Weights of a small GPT-style language model, trained from scratch on English Wikipedia.
Size: 5 heads of 32, vocabulary 4096, 4.36M parameters.
Architecture: LayerNorm before each block, no position embeddings, ALiBi.
MLP neurons of a small language model. Each row is named by its layer, matrix (up: input weights) and neuron, and shows model dimensions 64-159. Each number is 500 + 50 x the weight over its row's rms, rounded and kept within 0 to 999. Numbers have three digits each.
Before each neuron's rows, "fires on" lists the tokens most often at its 100 highest values on Wikipedia text that the model never trained on.

fires on: ",", " election", "2,", " $", "1,"
L5.up349:531527543468495549500517527596468479474474475623454507495501553492561441449475525519575505484520504603421499534477517515463547411613507536573407488461438578505435389478473450478511470456455527511498462462482495483492547495541488583514603513495516503510423529463461566494585414550484511571

fires on: " W", ",", "enn", "w", "ts", "k"
L5.up858:474533536510510532485572376466406487529468451512568413447446468525456450546584511575539647549457426490510471480451476490488470529570525501544511485580506515411566502532519485465505404519509451473580518538489528504456502517431527537511641432522490483525457442559605480546512536526577453504

fires on: " (", " per", "es", "\n", "p"
L5.up277:540387501528534518485507607501419458515414447511534475392477451587506529486580571490536405513597601524487419479469505482498481486511495497493581614464482543484491433532472530487486497460464621549388442448500455511553539472383561500430428527499530495379479546411499525442506506538545524531

fires on: " not", " of", ").", " as", " to", " ag"
L5.up197:552570613533475452483478494506678488502563491428410472510525581425430517450482531470493547546507644443471533446503411543464450511412588509486500511516503506551498559462496504506421515571501436560520495488524535555449426441485536575517475509570516482387576560528505497490502532482551488524

fires on: "im", "inal", "ir", "5", "ual", "ar"
L4.up184:530536506501474570510471478524456532429505544548440442537459593502498525507470462489494494526606428557419481510504621540434478527490455509405442534469503489460489469461505421450490396500446528448575545361474528516530414483484508493592503524583493595441544537507427474502450554661500550415

fires on: " 1", "at", "ar", "ap"
L5.up427:494596424553431411555507493461532587521530511527525560488519544493506476481640499536487471517494400590535418476482484461437440627452507534495530509477418418563549521410553500478543483528532626544490536498479564477526408423503396488598442465473567507529532509527488566459456433402526551507

fires on: "ing", "ed", "ess"
L4.up445:537504522457568454543429458463492486429446509467461466536624503383424495513475540574563520492519490405544484576574506505518609504512457585528497459525548523581407521448490505490509488518504441448423510517516526435467420526451544477509464618497467488519567488511504481496550417463521494570

fires on: " to", "–19", " of", "–200", "–8", "–6"
L5.up785:477487504525512551529551550493449548414517564533507453560476540495489505529461440507489554453467404508539510431488482431462573478524464511505566587500485492526597620517541458495410519446510454503540435465448412474468479523450489418462529518643505511425317521415491569574590479574522508447

fires on: " $", " ", " n", " it", "38"
L4.up47:518526513536553491566476485530545477550640570501570449515477459426565476491499519509571516475441510552507518516432487489480502514512533457514519572569509479489377477510426605475503472439594505520463522414532534546500483506485402535440533454504418501553477560566487541469595511459502570552

fires on: "a", "ed", "ly", "k", "ah", "al"
L4.up70:496475543480450526494522523530476541401426429476560499642569563464467524486545584497492464483532537482455498468559593531502493416589587500531439433514528543560495467517540467472537443484649443495512412483468507495405477554503528498496529466530491486471554462433520465508556389591442541586

fires on: "is", " dis", "ert", " (202", " Website:", " votes"
L4.up543:515493479471532410534590448556454512532536470527463560470494507555480542453468611472478534532449460540567491439537525571580482461558521517381484519477456560508451497536508503541538440461442493604521590542596482436555386466494475500525453465435372418483520529536471454468539357462527526524

fires on: " '", "{", "_{", " $", " [", "["
L5.up480:549539487497467470525555479530544492539499466560510440537492506454576470525501494505528399528460582478414529469537433504595483486478578491431439525536428504456468554472444381509388536451571493464544537435499524432472460493445532441525513598518481482453409520407462486558528485521553522563

fires on: "s", "As", " As", " as", "\\", "es"
L4.up165:502436520501516583453537476399481457472507422485577564451478570557539577427454509491554590563486578471545409386497369538558548529493529462403520622561512520536402467534525465584505496463491583469450615494532502493472448511502506494512516465402533412480429532418595565474563427441439506530

fires on: "ri", " of", "im", "ir", " by", "for"
L4.up148:431513503567491531540441544502562498459488528527439469392452480428444471487477542537491537508515527504432533455339488509498606545504514453518487455496494468456586533555573527510533510487437474502526441450510579427467462441426480518508518483442467464471463552478426571552562456610537572460

fires on: "as", "ission", "ument", "or", "ton"
L4.up483:473479480573513438453527528503457548500503427571462549525495483516427468536467455512531529527499598455475545512536385565472512473565536601432437498503506505577497475497567586521507507578539517522502564402427498545541415493553486523543516571480495456506487569514431582498497510598539490443

fires on: " He", ",", "He", " he"
L5.up483:515488518477609472512544517439367545574444550610488499452517466465581426508474448548508484475538471491455519521490525495515519521473595574511461524513529481460574506489448542447583523623500539519541478538399568437487474557562534580496500490546498634499555436498501526500476509441497596523

fires on: "in", "-", "ly", "n", "ir", "aw"
L4.up99:522524442573530425492501468527517482471490556499566469556487537540468413525498624479473525551565523489451515405419454485489470528402515556458465576429473591453523537633435451523537547483463429569456503462508602435436529501517538481487486540470440543596513460412551546503428561531508541598

fires on: "'", "’", " '", "|", "M", "\n"
L4.up706:471430467524554592538593414627400468555536498578444523535475496452454480479533543420460399519534482577423521504434545516526524499492502353535495463513425604495518533484549506606427510503463501428581515490468435497543414493588561423557535482476515493443575472522427496614472506456549543526

fires on: " 200", " 199", " tr", " 198", " Tr", " stat"
L5.up938:482501553569420460526571416475442504545531477456532488599556440448531436545416532554419468499484526561529536329488581425457532508497467527570493563595500565518428410487459503404578478526572505440382490535530469430470508464508441599526461438535509531538561578424513493511554494493496487557

fires on: "os", " Un", "ric", " un", "ct"
L5.up576:478511387503535470482533434600541456441529423573497530477459537538506479486495498553602441493462604531432437464464576462511553462494457469487490506553488533600419437613495486475454519502472502433529434553486544504489484436485495519486467611514473432396561636512575531442497563448518523440

fires on: "qu", "ri", " =", "re"
L4.up842:603519508479611547581556455437493443580538524458529468517456520350565517539509479437503523576456411504488481457440559513544490455492429521590472487509497563470516467579523350484431443537483580547457504571489610479534408432428491520498447602498453461497497490413481467463532487490503555539

fires on: " fl", "es", "ations", " P", "les"
L5.up850:455564491502511575579490504401486469471471575544505565497576468493495510538451457514485632492537517519529440480458462506450524563548460507598670526449507554514434411467411606488453494565434534458526490540422481531473438495456572475486459466480453469579478444582531489471537494523442504437

fires on: " comm", "%", " Gr", " Arm", " Comm"
L5.up50:466522540358503479471501455499471592544526490518443454532492480613549491558472503500453501490508402565496476506473511597448475525567494484566516501494517485594567439508450525517510459578466558439507502461430465547421508553508449479470484602556517462493547525451471459508544593494437572570

fires on: " of", "as", "m", "all", "os", "."
L5.up475:559502528498487431497476502537478553467431495583545509541568462423362476464454482369417487474586562451555458518440515580577451536454519621487535486539519550569572431540516504478448510524484550596515417455542549520572418411481503542461453515545512524549563488535482532551493483483522523590

fires on: " Japanese", " Indian", " Kore", " Chinese", "ian", "ani"
L4.up944:463412506459483474517625506556507367459513540511478624494440435460566500546440483494500468444499477522468487435574511513471453524510430545551571515557401577539484489470595457596556477508461453445610460465482494577503449409439481487428482595512433455465506501483463447460491462540510578436

fires on: ",", "2,", "3,", "6,", "1,", " 1,"
L4.up84:440520528520358567538511515509580513534476501471508386593423527428455519497466473468600474542405559438493504527482475532528538474479512521517447559474528539423492522482523480550508467474501415541445495506484471500445587546371470555390508562547576466468467487494482590583634509600516453529

fires on: " |", ";", "s", "n", " other", " hold"
L4.up283:525492544485445541468480516524571465532505483510539498458441440457464482548548514449485478629484504447520506475472512484515546603532418441468520525492501529511479470483491437463556530607594557412534515591568497460557455517478431513488486585484416467459488476457441531590483511538486491640

fires on: "u", " des", " la", " per", "e", "iqu"
L4.up287:522504531560597438532533505541493578505412546458513469482595537584582532580523490423517462461544487554540465486516482579454586551490533516449520537469515453459470410578535488426471510584499533525472439505410435529537536510448544564590451476584550527501476470454484482549512546425581516426

fires on: " an", ".", "|", "e."
L4.up888:529529405539522555492505478452551587511561501534501443502523476496548459507568491528478506575542500419551518528521510459602506548486449507481543455481449461506393499450430342598506508492596583483557417476411554611459405498474423430563440464505468561561434566510539497580452502488490389534

fires on: "\n", " appro", " than", " whe", " Ro"
L4.up352:422430452567526531436576497442498443524492525449530507435412558488510496445490469498507559469448495528470495543509390435616481536480487581442486486535462473550493470543450484529551451485421556445451470491587555498498557497624535442528477540367560553498502395537543518521447495488506474465

fires on: " an", "sp", " f", "g"
L5.up592:520597526489543527509446532480442453504454471476576492474515517445484497453542525604447532557411526370534479584470421485523523492508463555376417490541520501547480514518498534579454448484503494520546561550428440454481448487470458635501445475442550515524514545500405573456523483462471471450

fires on: " H", "H", "-H", "urd", " (H", "h"
L5.up213:453534506462492413498512463508469533597547428499464451524553479468615337551455470578533457536518494442557496430509524560537483528437510485473460463519518559433509409570586492572517511506509478458448497512499464519411525492514489501567551522580475547451498496482534464476631576501611443461

fires on: "at", " a", " an", "b", "ol"
L4.up551:416500539521485479480525486496476544485561569478522472445470563574541518578488562557518566505467545475550361492460505570634497552460504461410505490445553534435496525485548454554481488440518424575469606536502453459555442473481417529458423511522489538414492471483438532482501479485478456544

fires on: " do", " hon", "ail", "it", "art", " ["
L4.up28:493481530510564458418551402542433560449499524497510472527500417421615395546474489497569489516537469537509532487429535402552487445526456519412497572514538498459473466499433486506383482608531554617594552383542462525481552439524511495476488438469396485471458474395444468508566452601486469540

fires on: " re", " in", " In", " "
L5.up808:496452453496608573479428456532499491470574502417502552393508545558550622508510512484528440603534415549586452522511531461466467484560500453447464560551446399462523405469435300566491479453570519475556477512496506517510585496581452538444477558510568513623507529509500485533546514507542409557

fires on: " |", "s", " w", "ens", "vent", "0"
L5.up654:486495587504459491510479426564599519405394511433545513544481459516561499490434514466521451571553488520463552517440502405498427509489464455537548474535639520547515507536391526390404505551541453448597474464534526402549470509512507448535536485580476500499457496542522476537476561506574449507

fires on: " of", " with", " under", " on", "ing"
L5.up754:393505578398488503440367501528525466542472464455438529543488428505458440484503521512467499499562528491542450533499484449448442565552522501497469560403519485455548499499526440508548559536543522519468546457448607510490427532499445539457421573617575572461547458477505557518470537470396470535

fires on: ":", " /", "y", " an", "ode:", "n"
L5.up82:502531446586461505433452535580413546570562447448500524535512427556487552575540611469539430461498542481427405587496496422541572460551556469518550432501441503431492521585481506491566440532568570484503535544483416497484508530499517489489452581470544570478507501518498544508557506478467472508

fires on: " of", ".", "ater", " more", " M."
L5.up676:545460493525445432525513498508486508587472561475421499559505568485551468565459493438452435479482536584500504497445440549531500490452512474546467481493534502449508436516569473583455529479554524484518552548474466494441455331502523469544403526475541611557519548510536483572448449488608465536